From a checkpoint of a small transformer trained on Wikipedia.
Architecture: LayerNorm before each block, untied embeddings, normalized queries and keys, attention and MLP in parallel.
MLP neurons of a small language model. Each row is named by its layer, matrix (up: input weights) and neuron, and shows model dimensions 176-271. Each number is 500 + 50 x the weight over its row's rms, rounded and kept within 0 to 999. Numbers have three digits each.
A block is one neuron, or neurons of one layer that tend to fire together. After each block is what it responds to, as a language model described it from the Wikipedia text at the highest values.

L9.up88:486550479487368537455491504528466505495446492544431528520526487491485403503522552601527493483459570477513521476405521408549544417389526530442519476417455537470512462491491422494532486419531499537526532616475531443495468421518494584532469415462578522424485455511518518465510514559521509538
L9.up104:463550369448506461468456502503615538485550419517480411616560468543529531381527503430489560478617444453569481476593493506485467489438487565495549492489490504520443428502445447538486576503493480518518564571531502448458500507500531482448548513455463550560437532537506422447558476383448557457
L9.up422:445565544494403501431552501507425546470471478563445465466539565491498486436510454522461541511546453492460466470437471441455382423379466548503537507398545441503414499516564460449593407524595466504535537561450510581489462488471498486552646540425455560468488478584495469441492417501527512486
L9.up851:514542573475446550400443454480459584502580495459526490543554495521448505487467508446510538533427632549508470679503508491500537501440501475521468522459495505513514528434529502474503490536498472558492533561452483504431549526479539497521453468570486418486454502568479658549482578446512524482
L9.up1004:586574508559540388432560485484548504460501624497460591443510417480547493571464437517487515493482485457552545489422467473490436453580593715526445521431456521548472460487373372501551574519540514511504586496507544536477549539463464508444503572471462451442450518461412449456492524464520507530
L9.up1039:579623510596480484447505593483414454575547490621419512562596446457451504492609498623544536521450557488535406543474497473545440453428563559447528449448497506513522554527506463539435494498505491524363586559495468519531577414532546453481472441492566463526451481578381488458604473461476568522
L9.up1119:571532429518467465485447486487515536472523492553477574497416469569531513526504469487550441492568446515444478535504516490578506482491555523569523581514474501486451520650587535559553461486472524558465509550508499396521553518531608512507578519586500473608527380469463476470505502524442512522
L9.up1184:544476521485406525512453403410462536451563558556543481478608546441519466409465524529545488521579460400557440531538562446507543427590510502500550455481539494465560531512519534554541578514485508464489535413487503481513458447527573472507528463572473533519460417542576491458499495574527395402
Description: Plural noun endings

L3.up986:467429549495491553469524504433484492507464488471491521501519443417444505412427500547508345487460571440599578546485503495447451504439545468453487489498503451552502509526533531483463462537427545550474584419508461436475477587465544484505501497503533437430467495428541471476475492513486492453
Description: Line break after completed line

L9.up22:583494420533576496583495523506466437529477550467503543504560484521462506436462518523505410558407484404605455433491538486453519480535505397369462520480448500458502554492520501492483470470525580490523555506468406494519571420415536575459496550618555466504456484478556503543493464499492462457
L9.up43:523552301519551549526520516475491424533498509480516510561519635494487476498488474552602471565518504445475440460496538525500473476491474411474406547443424566482449527546588537418493502543492562505504512345457468496512512522450471557481454473432522505453433567485572482459464423536483483540
L9.up114:444559470414547451440509548569483466514511412519525525445524482567452451395486471562537516498455512548446422576418442577497526545622479499391441513526463521455546576445557500416534435478528606473496491401424522564468458500425558517493536568539525502495497472602514479429547497497386452536
L9.up450:494443487474454497502502532431435429513484423558423568476418579456510426485452527482466610515490535546587515580475577465574504496424441536487471515486431525504493516532461562416517486497536510494553514447543480484513509511613469453440489532529508462515477474459484483467510493665466446505
L9.up506:564517464530520607459496447465451445527530446542465510447603543493402439478479502462540504531431530510470505524549582556568425522415584521476551440432450517488488559518546487496523510535496463508458512506503472549489528470550501453468483441496527578504574491532450454427535516510463541509
L9.up626:584528348555538513537525466450537395564513565517551499457563476455429449482469472537516438566505512484565581488472530547435533521466537374421466561457471490492531638537511541517510550520470617531498459458508433466493476550473489550387505474529567559474493559455507430458463383512484462448
L9.up773:545529388515587528557412468554595448597517511550468453458451513514451545511425493523489441560483583550543436452431574533390580477493427464495441531593515524483503458526501533425559499447600608393563511540484517486531521460468504562482523491427517535547490532477508470487547495435470522510
L9.up956:465530528468478547492479564534540464594490515481588401495555592489479497442484441472499454485476506478400508514500511551557502575480448486547487425404404423489536505515542488515459545505401519507471540445515521464458446466436489474428581560472511555476410570519554496554536470498390512461
Description: Line and sentence endings

L3.up279:318514412406545501462454460514485442530525522397509462444459523500410614517539442564503521514540456495404488654511478451498513531534536515504505438501458497537465486543505498502456402558468521549557383539497517459436493442505452513444521538540475486439596450471563462483525555564499455567
Description: Second-piece after capital initial

L3.up811:553561437524504458413475475434476489498422469414641475509532498545503554438487514486516475570468459530468531546584526537547405481514550475502498506474505507495518532473407511425564460527569466461559594494493552533433501416502492512502476440455475505508480557554494544510410498489454431483
Description: Word-completing suffixes

L5.up36:482651473627482426435507418442501466549485506547502496479426534480550508525499552455563614352568497490498585476495489566522504521455476505504522585428509481388483482566478427618559477554531546482498515555527555388433593542495454500457561427479471542560537491550496537378500484500391454581
L5.up49:491537475516430339451390425474476497481527519572529507461510477668451480458548543587570505510394529493513374500440374527514503437488486500444477504489505482418443463463366521471540452423530413583499594475612469500541520571539443560491539532468524532639584568450533474433474549452472519514
L5.up543:571599550497550573489598561532516523530507488457514463436509447528494600469513412517520529527513530512475537590487563502419540509515528433589450325533543595507462464496490441510439497474404421428513493353488419505556503531496594454510559478476484603523485570565489510487453450413455427490
L5.up577:528445551461471428448636553469455489476408444553470460473498467466532501501594404483521504494522521536526546496481484568510503470437554492503498580477502446462527483512481445498433539411485566547466530521568491582517478425479439485518530453440427524474603588501530388480505474517591414516
L5.up782:474522567513487526497515464460489467499547455481485475411515484557450548462495456486500497446596532513424513506537477544498474612575563535532535496550453536456438499575438446560403608475441441450539409507464554525436433482564490494494512543494485454518467443511491445465481470459457421539
L5.up794:541468546482501480478500435486527518549563444419488489516413516540489581452463511590527567464612558535460527525591569474446547531502490493514553400322503515596482546551510522516446594576587492559497540501552475471485485515500496464448481527388516483434490510502490468472472598480452451561
L5.up955:430524391458467462510509439608531631493501467484464539519510503493531462479504523555457554532499489512516452520517439405515599399510504502474428426445466529417426487504596350438479495422503464540472547466449502468573517500537578426555494416510524426502440395516528469441581537437448516468
L5.up1272:600544461509500473442529502458466629423563469450457493525440540531423444593477513528516521569449551507482436568483391478513505482525492481480480479514500486496521519509396566560478573506561559502540492471555472526511464559487491523518547440550515518503512569503530436551449508512469500546
Description: Mid-word subword fragments

L5.up472:527510515489479487470508479496464416523402464434482517462525508542596548498541496465514492432427514594524599527481456471491624497541557431533487572504531540522537432525539531458459502475470493463649477431469571466461546443445556506508530522563504463499481404446395545515497410523462499490
L5.up483:515518550442519561493417433529377443484476495421415468568410482527531504509504486571460447493475476436417501544420516478582469477438500461523500512431501528477500462375552465482545542481402505525576459441539570448344453537498533535519559466481500494520478500525484542511547427434499504407
L5.up515:522488513485537521482553556530414478421466544508566517478585503479534396485585397404465414496528572553478420478500447472603482526549531499510372539517528420537487417553502485399492466513564541457598471477473515576506500524463562489488527497502645533452512442522425431419541451520536469595
L5.up660:446530496458508487524578464533516488486487490526409492411473467526447458462393533465525519546510447517501527554515515514520527521487503525360471504476464474452373365508522455451425515474457576493539554479523434524437607526481587580480469488496560559517522520477481455467463510485534494512
L5.up748:557444455492504515504526541473464515560508494539426492575536470406480461530456522541496505516477539546489452436499513524525542573506449578417532522534432521499402463459499492510424491442495454451531549476515432462450471540463429537528475511493479467504574470475504502499532639498521371384
L5.up1087:477518430515463562535653539469501552521508527471500539584490542490470499523391493529495382514523560507481561560457501492512523560547570476500426524404451465493437419567535495408485386493470533509552521476462520476414572488456656651532553483529542476498490538493519514449436467520488556342
L5.up1194:487464453621475520510571483524562502548458585409491472545575448424508463516431449517476456446512603389611543505455604472500505463538571440476490509394502453464440485588476567517524413546480558548527518449414444486497505531371544509505602534552515591416465511540414503602476532421531493486
L5.up1243:493455455542397534454518566500457466595520538489489479512486503541509510484399439461498558424501554489527518521456535406459555432481490569479443492441473490514442459539415473544469598530478565556606565444513472511420530488400579516609492554425545527527475538504490621479501510443491541430
Description: Line break after row or paragraph

L5.up96:443488550484454509487486552495343503511450480511428470524537475491515527390500603574498487552448617491548544570471527472477475555456400533547478611476486535542475470588396441481543577484548518562511452519495460491487551587510487488594436563451415442480507477528536556524474534523537467446
L5.up494:415529464455550572465523579469538502579528532472483423476487524478465488509451525529483479491584458455533549547471597516598525517464549533517583511469484342416439544522536479503405458467484432558550464530413500512492542494436509486523560492612540517575497501510532532580474444429458531407
L5.up562:508471409493426530509504572531468466512595494445496542465542513595507492489513550529562444455536507431433537534486505511539572455429479497555528546519496511542485479466471350437436514508519522502560594500555467557410495462383495493567477501466573497453508405533521534368507529493429519480
L5.up565:481573546484571527497476462492583451431525557556445567570441427518475451462441513521494503484480595516447489488556538383532611423515568526527662489452505461421544467497476492488506511463562518545578571493494471458546504546506483569505579454443543514532411521478517496442485515511509446468
L5.up667:490529440539512470525493421425492554494508492467553519439547520534524494497508552562549534534487464455439449558499499522485527576418474473561541500485437535495504445465493499470598483525586496480520493421533441582519510519444559510504488476561508505408537407504542505489490525446484500477
L5.up758:483527490454504515431514490491473527519560517559506542517532554455429539504461564499511536543556423517514449505522478576472504501524562513419444580529503588509468387515550457529446500510511512541509470592490529429510472515516366627442430455536536483438591468464596460543435577520447498507
L5.up845:514570472553528549580523562503460488507536460526483458488584554518599459435500527509485487602545401486542519520545542514478546501480497478457461483493498501542514482451507466489492531482580430484536540430515352533499453470508444472451510501458607528558417436470483541492479444513499450439
L5.up1195:493373496534443483530571563420433584496495464590496411524526493435592536476546535464468475457603501560509508501441485481477458412507437430422551576532495540489470486462489538508522475586537469428468523385694520536494540538452532507549451470523616473487474459545406594473474434513531465531
Description: Person-noun endings